Weights of a small GPT-style language model, trained from scratch on English Wikipedia.
Training: a variant of Adam for these matrices, 146M tokens, 4468 steps.
MLP neurons of a small language model. Each row is named by its layer, matrix (gate and up: input weights) and neuron, and shows model dimensions 0-191. Each number is 128 + 32 x the weight over its row's rms, rounded and kept within 0 to 255. Numbers have three digits each. A neuron's up and down rows have the sign that makes its largest values positive.
After each neuron's rows, "fires after" lists the tokens most often just before its 100 highest values on Wikipedia text that the model never trained on.

L11.gate187:099148089195116076087181133074169125068076106109150125186088137138139109153166143115163081151110081177095129210178135146131165138113138094105113154088177092166045128134138124148110132137135094125199123136142138123118112095093147131092141126159115170089180167117152111160085146074181155143084102126113150111103144188171148147122136189207139133169212162177115168154117133170168130163135085075117106074089152106133100118185167215088113136146108174119101165125086130109119123154118132089115182106118120159148142176120146088117135125117081150152162106106125110129125128128119122111
L11.up187:098117162160092103125141111128093219118119141126115106130098206113105097110217135116130134139154090078136143190179200159158147153075131058121065140064133125103113169156095206116114107151083117148098133193115054138170123142171144134083118121101129134169087170098071089137135099129186072109112102120177120118142157165164120117133159115142130064113129172148127215116185150164126133150081091157117089125091130109171093088127088164124111100129098092188130125137166121146120113148154155131142103100102111140126129089141180146157160118092104161140120148094121137099082077134126167148
fires after: "|", "=", " the", "\n\n"

L10.gate387:119150169130099208132155156094132112142143127133070072101143095113138116155125151139102136177107146176164164092165131102105183104132142132167186101107148103099080075134162156184104131155097142140176106110163079186192144104128166166171055147146120139056125159117112121106098200042121172121048156070098139103118146130143114158129148159116130131127041135129123102116101141144135108157188114146138172097170149151152119120089045146148115099143135124108178116144132104103121138150084111163110160130092171089147090073103161081111169162139116125181137142153164183159154133173156151147
L10.up387:131196151099092186064104106150157127066136132143139096099146130088162075097125166122100137144144055152128126139137182118139133134155134081120126122092161141118121097128168179157104118120082132119147100146122145090180095180092147129134121108137118144124146109122131084148141108122081196146109127116186082113123105060108091146101155138143131127118109095166177131137055181139114121179120112178053092057149128129181084151114188120138143110045089103112171093096162194158060199132088165144164139104127090157103152172110098164133130128135084132096096192134131100114138093068129096083
fires after: " in", " In", ",", " his", " her"

L11.gate459:125120161159173129085131109123125086135093100161145120104174124102130112157115145146115107183159105104168138173145166108072106093191085175157098131119127152090072124107104198147062151205123154091144113103157154136148137127083164118149130142136124073089123134133100097100074147108129122163118119102185047110112184152152130170121128115105143122118146103055137081180129126156180106124155094107170142125135129146125135144169040163118058143096104102098143146101139124114071114126051138105127151113129123136152122149170106120070142195156130118070153153076117203043107163164098188130
L11.up459:140148146087114137112126181149101119105139105130102141139110126099122140170116155124101122155138174104090090162131095097146126155131099103107092121114121141097142091150069145188161188085150095099165151118132117133121114111140122101092137126148059077129152115185056086142142140114201148160135099137170119165128108158147123126106170153112207109122102197088208070130110153178172110168148127069142115142190121139087130091201127166130127120144110001136111082129144153079093127159101180143133187055140125099140148172073072095094115185108148130135139139169146132098120118124123174154
fires after: ",", " United", "S", "°", " the"

L12.gate154:175136181116102139073094141098136105182182040135065098121154165124101115155095108111145102104106113065137124143166124085097145078166102142149134134106157131121179136168108169161100155160126151074122131153107145104133091161183156168102126153162125152140102166121114118129096175112096164149164089097153137151152086149170099145094090138127096125081077122128118151202094121127152144172198059110190140108109127098143147076109098148115122111078084086175227087147130154098120109181150096106162152090151169137117145108091077126117088111136118091077160153142122185133173168123186140166
L12.up154:110084127109166125098114152110098151166108122153111167121171148098141158152124126093075133069121131114127060071192113117052211112110099093141197170103117107083162097137110085118082185182097163102118064137058124072132159117159119167208123184096114157106135145188086143146115150128107114164101145140138136119123137114159133091094077167154113068180053098128138142168093121095122166137119129133110157172072132094115073067098154127196160144126079116109143147156053116088144127119137103105094130128170150160129110064115111142141124122116139130095144138172162122157110127111158090117
fires after: ",", "-"

L11.gate166:134108168122125107149189074202129148141088073121137126116179140118120189187105121120143211138125165153155155114132074100171191102159147167180111171144169133128158116190159124112160092205079191155098127134138161175091089132170086116123043062160126131162086128146069124136108135143137120063176137107118096149129141159061103120142080149158136108139110110123117128133107118124141136125132091106130186116132120101136089157115090140106126155167099065142171144119066124079142062064156134120149166118159139085117121095148136183157132094160125155154127129119145171167156116202127144135
L11.up166:161093109068117131115116168175105130200108131093126092148115119112171142147157124095100128144102125109132109146145050084124150125114156149134156167095125170107160115122149139084115170154083134155102124162113139107137141091131059169138117139139080178145011152158184142097130148118154077128120164168149142131129176094119192133138094071112146099134136154084159018110141157190182119187177125074191135128168082095166131127168102127151117122119108135124188142123126131100230084103101151133183135109178144127124120176147147139158139170137128120129078121153105121164152115164131176146
fires after: ",", "s"

L3.gate80:162132143169138141124135061086092149140113127123126157150174131130114050135163138089150097106155141142119124162105135062169062196162147112117089161112154146138106128192166126197102152145143139103127111130170139113098104082088064128147093132174067060099168229131161084136091162106080094103145138196105140135131115114113121132125160159144120129153125133172116144135155194105103131133098177151165148109098113163082176149138135144174098138111076167146075128143102106113120150098097122055113121164152109050155068118137164119173190117094115101100129091077133156122164140179174146111
L3.up80:167163136163167133126169107088121133146152103121139106138083170087086088055097161119126102131104138177153152163178162104153098144138192059137104080126078137185092118112093139158153149157111134180160109145177114164109081117087129121156081078129092101136115146128121100147130123097091147066168117194083091110191147147154150141163147245103114120171199135155132074137142071145075114180097119146162165170129186158106114114138159135159125131147151174130062068169141112159164146150117142092151120161119071157149124098121090128113117142134061114112154106138111113123147145097124183157
fires after: " |", "|", "ba", ":", " Se"

L11.gate109:163162109148140143075146121141155133105121133161113135083111133167135136097177160072162090178096106110182125184103167133106109134136169135134103171066139126167082140062119096148086052147119125085206169015137137184089091098115192124048127164126136092133195083152142155154103107082175127144162151161105091110106133146152057088126137143182122141115164113134122143119185111170105090134114105158178147095142139121148155151127144146161113129103180118151123165127125175132136149128090119095126104142116164108120127170178126091090139131153099132175141062178079140076133115082155093115
L11.up109:085143117151121069129139121121083086129185151170151116139135177125073116147183057108183103123073104101149103142162117109156175124135134114111196122146137050148170080132093171124130138053092143117143132124113130146066143124117099081155113113123145140180149112082180117192124069188106114105178101141133142153167052137132117135123126137139093124128086125176144113097083160160061094095139169149115086097116070087102093148148164118153078112138108176101131135159110095118106104142134079173150106130122097151137138080117111125143192103200082173152104114169140104117182114114038150135
fires after: "|"

L12.gate428:133145069097158148133181107135157114128173135095109117098098128090130132122180117072128089130149145108134183078085161164128173166114174100208125128139053161110095160112124084211160114169125148120094141088130099090166103099118111132118156080161139134153153121139121114121077143142156108144168141147076093051092146119151142115129199173162106161097170101136117076180158123119118081119089133155128143140086152139158108131130130169119058129104139183087103123130101106159089189093095125118237150147152088105144186182095114075165132131101073131127140100095122196163115134131161100117
L12.up428:077100150107155192144169112155129094150118116133086100080183120178158130091145094049175159080120123111117111132121099184106151095148112153132123121083110137158137118093125147123161143112139026090090126119090116142107138100096100078171136120157125117178159114115125094069121148125091130181148126128123108185194118103115120101116126121138143121128118086095147126152141149159231129113097130147088207160133145050127110151127160133178025129158125108105170132100123157130124116097115163103107185131144149120170172156187058112128202168164111148168175134156143158129175106176150115115
fires after: "  ", "|", " |", " Writer", " Candidate", " No"

L10.gate128:139138146162156109136136115130185107112164054117150084147174082154117199102158127081128166110127202115156120140133154131200152115140081130055174113136126119178105136105096110095137105114057169103068174101134171099107052194131134122100116147146169116117167051137115117183091108069163089119174142145187160149071122131141092118161134153185105117161146120185149166163079102156064140133158108126146179137128128100121182179144134123156142159144145152157173214114114094109115148132139130158139107111120161113127104139146160139155144147180089110132120065160136184163134126157118103156
L10.up128:105117147130122092115076131152057166142119146118084114109214166150169139139214146089139134131129140095178233127112169122124170123139098128093137105142125082143148035087151135133134142102109171132193118100127104113099162143051110152123149153158173136079115113126132133095141107149123091131095093077110126134087142155185105081177124143126100124154113128184162099169125163104115097153124077157163085078134161100104152180118148146129144150066097085144120112164117089155116137200105083213155121131099115071077135085098153110128084139126131137143191130152059122164127153104121123130
fires after: "|", "-"

L3.gate170:129141107134086148104134139098099106117066119124100129204133091133156068142174126149149142083064085139147122135110112080057158145152143160161149167076102123120110132090152113153138114127100159061162141196107098147143177097106132114123112126089146096149122190190151087147091158118079109180122121154084137090128130132152193120127111195190156086112102133132074128097152184074129133207074133098084161117058177099079119165055145194149117163077171127116157124096146131126155136097104110162162121145089115083136176118153106152178119152124150113120104135154142139120115106184139178107
L3.up170:120150123143108165110168163091104119169062179162102131121144119108133131129161132116127103108123120154186150127096095124079165135136105155091094109169144168119121146134080095109122134068128106103152107204110158095165091120073054127150129146049095138111149137106110075104109133086158113144147088165122109038089094152109118138132114168219133097103109082162094073103185117164104083153159193135113117133087160105113123178121113224116091101129126138104147121110112124138180113133161149135146120151160134088128159097147126141125160140162185079164169131136177075155118165102234143099
fires after: " |", "|", " in", ",", " of", " January"

L12.gate337:087139134164098145121228116099095100172130148186067159092060149140078093169140052089139134129122132155122137136117134129067087123116083103113138115131099148205115104081160144103102111188140112112152124076110110142136112147107129100146133122145198149105157159121113133229097161163148079099151115095118139139207160207146089164139134160113151117130102131103099123110117162104066076109098143112083201099098098147126108141132105125117096091080153131126152136164093091119149155118165107090142190142118186076137120108098149101115165163109125145084144191140141130062150109136097125171
L12.up337:130084151126083108104128125118144132123156074185127128102096089149067096131139113117161108132169108111110128122155151174121155148132146125066114149105099117093083080115154113169053155131119105165124114119127139165175110140069137117163176176095163142054113126098146064112117176123173112108127145123152169133142133160143140126201138119098127129087157147119170116143085155074158102153082136073095144111127140122156066181105081044038120093136124160136023066179092121117152164134152105133128143165126165090109048095130143150102144209146147175093122131123163138120157099137084120133
fires after: "'", " did", " to", " would", " can", " could"

L4.gate358:117117129143197113096130164089092102160112132135091110099114081131102145156155138119147119128141156152141123081124103108110134213195163148136101113037129183137157138157113187141140133172132162093168130135157093175167164054062090124122066119151094084125132128134107156103106139119107133111134133176178060145172118100120098132128184139136078151111119123156168131127123157145068069131119129078081123111117125194099122148102144099060112090143150084135098110119135095068118119104077115127119074122077201085145172142177152129209135142054125110138107105111100129130103187138128181169
L4.up358:176107081112174148101188173154126137109147115107107122155104101091106200102131155100133189119126130169129115142163114152102101172092125125078113142094137157083061097113149162152220159129089160175122109136150071153183131127099118110137120175093142132175124134158090095149123129163117089109120054117137138135123104134149123152107107126148156146053123118124227099153089117121101147120208111122109134136134129122162115148162173154104122153137178089079167140141127198110164137134133114141110132163109180171116146180200112132178149068089083108175099184085150128176101114144097069190
fires after: " |", ":", "N", "|"

L12.gate248:178137080093065147185177073174095133084189144132130101064087082165111173141152155136116108117141119163176118125115125132089146167167172155147161127155159161141122155090193179133074080136125164149102136115156142123155088100110142191121127158089103156094192136079125134112126167084117203079149135118109127119141187154122130134140100161114126150074151147082152133119120196167141124128126124132158138119141080120135117117140114169104032117156186136126202110161127148078191111167097092113088137104120151055144132207091115119101158180141129124121163188114145135127097101122122160105
L12.up248:128111062114165168175134123090080142153152177086153119128143142105084172178189159154163072136147056127180141148132125075081174086108080109173172155083135102107135093139090068125133119060140198201129120164118129148089174067110141162102122146190114140101138088148139134156131127076081079135154120093193063176126114130139103135127127193113112090135113114121158105089150139117085107088177114121117139101103162101075121116126106151145154172136134114135143107113121144123098125141112097199077119081143138119068091099120125199173102152097159076090106180128139106127140175121144140131
fires after: ".", "\n\n", "-"

L10.gate453:183143138128120159139101112113074087086157128127126132120097106165078116131147122120139105181133097133169163161107110081099194077135136150088125153143096110168101077117208162120141088143136159146156082172176103088163115113163110172095092162189158141138147115135121162126100176111105184103140128107149138157123145084152070103105122199118119161086115157134133123226151082120071114150094129138147189080110154106130070145120126162134080118130138104152173154137047137083172094165081127100116138174084138135085126143176163090130101189118153099107133123177148169084134137153049176103
L10.up453:156165137144132122123071169143115116149150127087113165196071112099101065122152114133106108086139045129164157100155112133077102097130066149133144166084129151083109079132159114138178181093128135138179101161126135103163117142188146195155152118130163162094109061142102090124131135141127120159124177101160124171166191119109088070082125206084093126113128170140115122146103145128075163088140213116122111131121159130038073093130125174132121183103111119134122127108139168082151117130114115079128108132153096212135117106094123149160129120083112163122115081179126091089105162124124141063
fires after: " (", " \"", " in", "\n", "=", "In"

L10.gate130:118127139133139135141095170172126148103065154134189163160143151110060080158167110127127132131127120176157165160083141077089148125097094122099137116151088157169102108169179111076208146099109158126174123203090147114103142131165128122098171214078141136135129081124097155132084118138132125091171159103104126140136175086192160072204121166178142099144133126152128111112149123159102153111126076073097150097046134137118158115122075106103108174133170149200118221134098140102166127097074104125098131139115118109113114097108148068085164113118146131194106143103128118120103143157089134102
L10.up130:167114091105110135174173121105127133180107151136152123120131119145072098183148067130107156074137139097159139126109137080161119087091138069104145123176135118165187153117114053113133144117146101133095147130082167073127092139200157166091124186042157124107127090143084100117095147133120132138126168117164120173102118121120111091121116154137185152165074159100159112062108083115114140146080080117081123189127125116065136164154087095124133195090141139139129179184131112153182120035103110087144115157162119147171077165089116156148181075104122157121092120149135150120192167159110126130
fires after: "\n\n", " \""

L2.gate189:152129117129159118168183121076146170145167149086102129128112131154131052102134124106180157115143126163082122115103135148144144084155097071201080190128064112176080169131137107089155169075163149142166160129140095112124130085088091166143129128094137102118158136152111136153113084091145085143126145196114119037100100078123150128143154082127135151156102119056118136125093152117153082092058176143163161173170145143146110147158108166089111091122129126159124127160097078160142138147121079163187102113179188162161166176112103098122166122126108145153134119154125079062131100072157060136
L2.up189:148144119118169116181186120068097112141147195099126126089141130159147053083152132105151163050156091154066116109094155106108126104156087078164088178112128081156117161166122135092140115057175114177171144123138135110147092096138131151086131120087152121120181129175120151133157116136127105170152125174082119110075104126104117130160116073150133151186090097064125107102118136086155078116107141151146158188182130159154087167162091155112120098136120130177162126179101075160134129134121082176180096120147187119149144163168141126113212123145097152153144129159118113074141061088179092118
fires after: "  ", " Team"

L12.gate433:116130162108113104067125139140080118184081080160118115111165102107118106135070135165133187087073108114157112143141069128083180095167112140169102109163107158180169171064131136125105105165141083119117081138146120128128126111144093078156075144127138146151097132106105106072126141178073170104107129136179108127112162192181120161109111076088163156126068184097155036115138114122166137169158121150132132109148121082097112084128113140142093087074071133147136149084150111112186090130152108154179146174166139152181102127103104178091099181145123175123155170108111113127108097132100206163
L12.up433:135086177077147109147100134107128104129081127125144081107153115162103120101057105107158105093090142161135110119105090147087093097119125117130152138118133166132179139077178114138145204148143166139107097165116207087136051112165154099173112080167076100206083151128110097121133121186080158150167187094192120145115123124143106117132142112117151136146080126119173063154074163118133147114133084137165088148125087116190103040159173097152125101115117145082216132153143190184089108144129146174109158097154188141108145143101135103130133116146155146140124191117103150102123085137143138157
fires after: ",", "agu"

L11.gate402:155167120143145169129105133075113139092151152168155086163152110123136123109059112138163088112141137137158090204117133123160088100095121186105144106145148076148139149109115220110164103140118111069206157155192072219166106098168113128068157199148143142118156137181139145077102144156112130156104118054144154138110126101187132128142135082121103102163147104106128116165139140123139146087209089200143110112158135169142129121106148094155094164161159094153111167114126110097121120126062150113117061145128125135116149138170148107052092123152087142159135166078157110069128128150149131092
L11.up402:094142117108010086174079175114134122119145107190145128127143193109069079156101150153188100075158114212162137186139171139108128095163054089115148137144105074160125100148194154129153132092100133129144069142153085138125108118206125125160150166136112163153091115122116146142109098077148066120148128093139163095143113144150172148134117165132106155133122111171176117083125152073053143140142094145096153115148156131118149099122141153173141157137066172152124126078122090119159103119091124108120066155117171099095108134137140073155121073115160187101136116173126146101122108153136171150
fires after: " the", "The"

L2.gate248:087150151159150143141135133050094137147069102140135073198078073122117144150104135117143143081087129125140106109070090131104133146145144142116130119141101123087111133127141122083105107150121094188172041086084119165122106143115096131168072157172124158198081179066117160145109160181138175128128122135178105082151060109103152126103065090093135151075139120140141080127153124101104111102139070120115213137104131104143178102109096176132145118153136167123175189080141092121157177082128090129135118157145121111143147108112171074177150165191119129101111196125115132113137123140064118092
L2.up248:129159154165143133077144093138098110126141121082127096124099087162100101142114105106170101161155106184169190079084170129109154153102153120136148123120145151057095158173107133112124127175155130122145103141151145129139140098103175114078089118057148160152151169141103173141116131088155187129135124142185152092211186139087152142134154088141159139099131165157164116129190075063116124042190177121119115151087191133048113105172057186153132097097134156116158120137131100139136095127165074115078100155146140101173137146149165061128154131111107158137108135105098144104114071186137161118
fires after: " has", " had", " have", " not", " can"

L3.gate119:094151095088057113160116098122109135151090163099179094147152131166069143151152115119164160127139122140104073081094136104109141151151150072150126202135139101033065153135159126147110126047123145185115130105071092163121156131117160071122091115102056070126114129141103113153075163152095103122104143167170132088132138101132101135178154138152069103149128077139122103102107096199133151138134131138140128080120144152132175141176137173086134100154131140181083147142146149115197178077127123132117084132127105143157114194075130108105143141174144091156110108187092139087071073158164090130
L3.up119:122136209123192180085131143127107101085118128133141076141110083116192085132149138112152107156163111115109160144116149078123132120163092159150147154107176100084140150123160124151123165093108121063088137110123075153100086150164131124097114084163108072180130145105134143149149081100137125171109074165170134112150112117099127118193151186123111144105166087173111090160122079130100112184133133122109159072150096113154185101121081135180045137170094169054124153193131088163136143187138155101127118164096088131094127093086097185161093138193129090142143146097104166142123128192085151102
fires after: "|", " |", "-", " ju", " se", " fo"

L12.gate295:132153116150076122187070153125181139039141127172126087155149160112098128180137146172123110190167100137139098128187117097151169111140149177155165119106148136125112108134123230107108109112123117120110142170128067155114145146167217165137112173146160171129109188110181147142105120090124229085137072116166162145171123116185131159170110184151053096113122150074120131128122065134141113151141139160127143090108154131101106116119098164153102122132108067161103174183077112111184133107128119125089169109083105106114079110110187135134150134100113125102084153126125164132139147163131156149
L12.up295:068107157150138124089090166114150107126113099153216148147134185076106131106139181162154155215094194131099087108178107111116130130177087122091164112104072158112128122128137085064128119080101100036091211092139143155109113130168148117102083135125187095143095090098156128208108129143137122094149162129147164151141081120129066138168143117155084102158117177142128186176129112155106129186094136163100088155141110099181132152139145094088109141114126221135178137136111124138118103104159113139096125180086151136103114148109111092138124158133112120077118176125111144113083135136080125109
fires after: "\n", "\n\n", "="

L11.gate246:079091152120200111124117069100147096131113118117114162097220098088103111140122137134105109180155078170113161142160193120118174131089178116146078136125108071102152125143202085144080130134159147112211121122140180152126109096090149171161156145095156105094148150126175152133091137092155115139191135111142107145181143199138128129150141118120089116147116200106108087139152094169159110152171105174099146105115111098181167143147098133162107129096126180133164144117122138126198206135118122086099134195094132130192107123096098116190145110119118138151107129144179150082174143201115107105
L11.up246:053152153142184128104177092218111103134100151143134152138133073138128131186141129076148141223151102140093140091104132131168135078107115068161088094142106149090122136095107106134037086154090107138115128058185151114123138137104186120119138148168106163151143159139164116143141074056174132165106123114179137122110129164087118080134115107112130163157166141149125071128165142211122078123117095180079062081133136133130168094152190135122152099094088157101146171150145103145138140119123192136142121101120116129099125107130095102199079147166123096114160163099159129146139099124127173144
fires after: " his", "s", "\n", " her"

L4.gate292:101107166142125165122207113112121172140073091160170141110181110147122127118140182161126162194144132111108095130153087166146135176176162148156172171124133124155107121115103124059181098162124151150124158124104078177076097129143111100097115150124124055105166113152098134142095148101119147089084032195154152181176087081164149111162088086081114133096183147068135091128053121145102119145144107143156156105126072108135179080111151153169136131125116111088170126134095154102179155100110157196145181117126157165116158092142161096136081128122120147160155125140085111114169190119136092147
L4.up292:094045165100167119139172136132102140080090090131155131060225100125137100173158119150095094149121156083058122128215086128095135143158156130073146168175132173117139106152096099089115078145139175151144122143141123207055088107184112123125093132166106117073133121087169164162126132137117100160072141150127149154145122066156117121149091111138131101120133143103199082088061107107144086175116094142157124100142079147137151153079140159159082137123115131142186150181120097145165199077120120154115151147112130172118126119089077126164128163150141121138145126129064143120115141089122123105
fires after: " his", " her", " the", "s", " two", " His"

L11.gate63:077121130141140070118187089092106148127159105149079129120119163106085085163124099139164094153125069124121124160117111156091180124191138179113107123125119111151129134098166134130111120097114165110160144165146124188089151093129166147120147157164160143139145154108104141146088125136146094105167106097150164145149135178158071121192149179069136138075139152128111113171091130122082099110111074091129163118117121067161106152104088141107071094049142138115164123125042110039110170138156099132089206157160111072092109042119142131145107205141127140080163148135168102095136073152094155111
L11.up63:157178150094086137168109229155151136135159153143157133126068126151134143167188061131110120095151141155176145113125072173075160127074141044192164161163112140132089147092090105130141070107164119147127152126106152145156190100099154106131099124140173116128132128112119140136121125114142174096142139099153133108095170130150143138142157125156166124137145065123141083085154162074136128121079155137117089096040121113127117153108126084180085135122137141156113146181098146106175099151111072105058078175138093088156122139113138170086208177107111182129101164141114114139116053100163140161
fires after: " to", " would", "'", " have", " had", " can"

L12.gate310:058147146121121138152086091143060147120080160195097092107118131099108117120088115125122121114100136142129101139160148076087086119135121154173161124160126135154114101105144119152132092215125165158128130123105142163163148118201104112093064162148082160126124139152130164209113156147108072117141121141143131144136171076178087155061137104091127119143176148112094086147128138170095134164123136208131129134153037114161139037127193152115121111180119083094137113132182088159139132188113162130124149068165186172130165158159099079131143109149131117059143120122168155152126108187119130134
L12.up310:079147112165110109167099145202104148117130111097165117134103129109115138102173157133119100059109145168105124105123162125057100172157105180049096109074080090187140093103070144070071175136084166074154080123139123119108084054193164166125121158181113136137102140132152168117148151102142083124155168152137105102135149065133075125141136133114129140138126130116113149095117152129079170129153065234153117148108175138109129106121102141136094125125086159187168113104164124142133129089125144136105116119126172114126070152154096097141104142139175145117111188081063120080121158172159124086
fires after: " the", " mid"

L10.gate360:121154141171176163185091102086082105108130153115094107134152079181146154103191125098153137142085092107133163150134121118155127090187180154130181151094095108140145150118123195143131106108058110152141146082109170224164131095148148105109118129138166162180175129145058130124115131110147157161149086098105100084121149084096104088177138125104107158139169148109144186099103100117100086102155082109200101052097150035146134103145146177126119120110152122111079128144117146151129206114114108097099123115134105089135098081151099119167092162148125138134108095097175113098147100185118094064
L10.up360:106100110137139162191062129142090111155146124158131180161132095115156161095128122091141109113116111161113157168075126114043044129099099115080108194194065077124152074089121117092169148107112185153081113103086083159194165148125080107131137123149105120159123155119133076128117131205086177110125108097134131151096125172160167163143123141094087157114150078159107116077101068085109112099154136137098126156142133113134105140070113141074118146100157127148128116120123090177118192109125096154121125122127097179101127103075140157197095127080130096162066131136172111156158172098082160133
fires after: " |", "|", " (", ":"

L11.gate426:153074088154045087129124080136089132105124132155107064095131098170090149153091163145129151177146145151111164188165124099122117130214165193174150115130084120149150123146124097172115104160087109118081118129124102159158105154190165123074113206176156177115073164152093092159101192148155163102131105096157165134160150138167111149117165130133134125152131112115059117169125114101140096145151035184154107117162125135144137084153112152098135047184127178112115151148130122133174111148173123110127124129142168108138120171112143115164119109120122183102164169074137203144138124117148128185
L11.up426:159118149122084141066150149099112129108139121115122152153151159119154081161101149088126102133119110174142131165138095063145092088109096136122143122074138138148150066136134145135133137122105184114193091193052120125136193132149151164131165171136113115098121138146115139175116135115133134101085166093103193126124041149212130108113145106071163085155114104122151126130113146116103238085181102172180120100180120134171103097172164151162136122175124149132132084100110147141108138181117121082127151077166164205089078105124175108108131100065128124088114120136135144074127168142093068155
fires after: " the", " Ut"

L11.gate414:169145163115100162116183172106156092145150085123081105097163168121058110171111202107079121162116160146146153116128124008071143135149092113130081131140148118182110104083128140103108092144091163120154134142077118157155153094128093114133106112120082133172144068155124123110097153119165141111181178180146115125127133137119105121154172134113123080117060107162143121160098117126171118177104133074111097071149101095117090141136089203105144084045123147188142108119093137067183094114124081161160145124143149108099116147174124138155112206129110177117155079123161169115145125121093161149
L11.up414:111141130133086121102071113123142122097067109164102122083094188130146108206075100119175104150096121136121098135128165120098143064118087113151089117098128105122126152201182078071099166176128141075132103205147201133130127113178120143157156143149092123150096101095131210174126164153053159183139181158149125141178101164152081159115094130107160071104144155085146079103111118123166138135127219143188161144114134140125152107069120158115121112098099143114134148112130141178148109106132168147150149124118163094125151104141113141141109079145062137109088189143139107138116205110156131136
fires after: ","

L2.gate397:070144075119133101162136153097182068128160178112165109133078099166130064139165151113174113075155095188164121140139138133134120082132089095084162123117091119177125112184136121057117136087125153111143155142096119092127144098080074173152200130057091157139095077106122118194098092070144146118106164119088148095109114079191177061113161135141087123135131156095130134132100113080133124139077115109093153095159112137154131118121035162139136175098152147139175151143104129125141141198154115090154139159168109144110106117109094124110149130121086200140142196183141101115111141147165113099
L2.up397:121222150154143059144082093082152120096104151136145115161127133196129106173180156149126102064103156175156102115137092105168124080163113078132102177113131148140070167130179096115168125125174159118112155191077128049139093121088096143129144122043133127099135099144157104190101132141088127135124155116177121101167116128132163100138100080180129133146111116150178136181107082064058149116071185179090145099170124152142164103119050117115108190132144130122108163128127141086157154085115134118106136144112148136189112170119154111116159142126136143133137147177121073138113178126125117077
fires after: "\n\n", "\n", "  "

L12.gate350:122149101127105097142113132101119162094188157147095055136096182094142075083139134182153122149132095123124131136092141114097085136124090149115194124149066056103122179123174128146108152139159146088128196078115083129129140104126147148208097106084090157169098110142159095174090107099100165110171113156117128118105135100222106152130129171167075135110115148122168133156187118146122154162116087164129068171106097146188095157133128159107101136165104079137161086192180124140129169156098115137042137093159147066133137121114178127112166112163155077092142073162143143141134093131124151168
L12.up350:133101138173149131134152135105075164070129182108192117196109151124083097089143156171162126094157105171167151146122181065136040167135074088105178185135093074177122120117092098104114102101151143159064171089071071158130127099156167099164165129129182138132121146145165110131097108100091126119147119084128095140172151134147124102124133169180151125132108121132106140128170110089098110148091041155106116142085179140151069129135171119181143132171133123149124114104138097185120171132118114179096148107183134109114137074228124132143114101106158104100134103077121099165150147131086132150
fires after: "\n\n", "\n", ",", "|", "-"

L12.gate86:096136155141216124133219109098151147049108125146125120133115178116145140205126114154165136129110097160106111138164130082105191149181165092143150111142119124125104141175128129139151152125127180104134158095169095154126105087134120148143177094170150112113120140114123104153075125183159129111137090149073090153156196160109116111149060185120129146072169155131066101143182145162145144160120077123122130098108160090128132113108165127137078101094089120105080180124140110120203172073106116083135122126143087053112147118129092126145084092145148084110201103126058159111183163101097159150
L12.up86:114119109130074140112148111136103150146148116154158113105127125153116149071050087150155192129200084168126119150110103135125153166128073158124133129145152121133165127066136153188158152138156101108077169159119084176095137181146124080132129101087103131243146127084145103153127110138122122116094144148117112208106055102071124154138137146202175153129086120158101185084133122095162190146123155113093107145154127095159144217078163116130139137138111070156115136160117089142139141119165115138092117115169091129069102145092162098143101110121141086037109167081112128125102140120126089171
fires after: "=", " He", "\n", "s"

L10.gate294:082116118127135159120124126070113107121132066110123046126190154112073101129114135133093139124100092130109130138164099083120195122177137080121126123069134107129128104094165174129101083159070130103149114098170124149164178101133201154153082095161119178138081108109129114107121153094145145090100122132172158133135179105123135128105174107147157167128074172127177103104086143133168109117126045149080115109113104103173065123090176163128075065181136093129143114133102151066108149086029122122110108158134164116110180132187081076102132126127129127073115147068155171146115118159123172133
L10.up294:108080114162123107109099104163115132103194111100111051111125121088213126134081143100109083132145142101078106086142132108080142156186130097136184103106121132088121193084165119155143095112130113082132157154075131139147133155096108214136099094102122126142131153098164090080125156180130114090077202114097135151126153173145145133125153054125094102191128180060102144110154136180187125113162128161117106203123143132125194132064128147156139137138128102139151091140113122176147098120097153161121095128171132114146174156104141130156132129116177154039125104152142138138125216137160087127
fires after: " in", "In", ",", " 18", " In"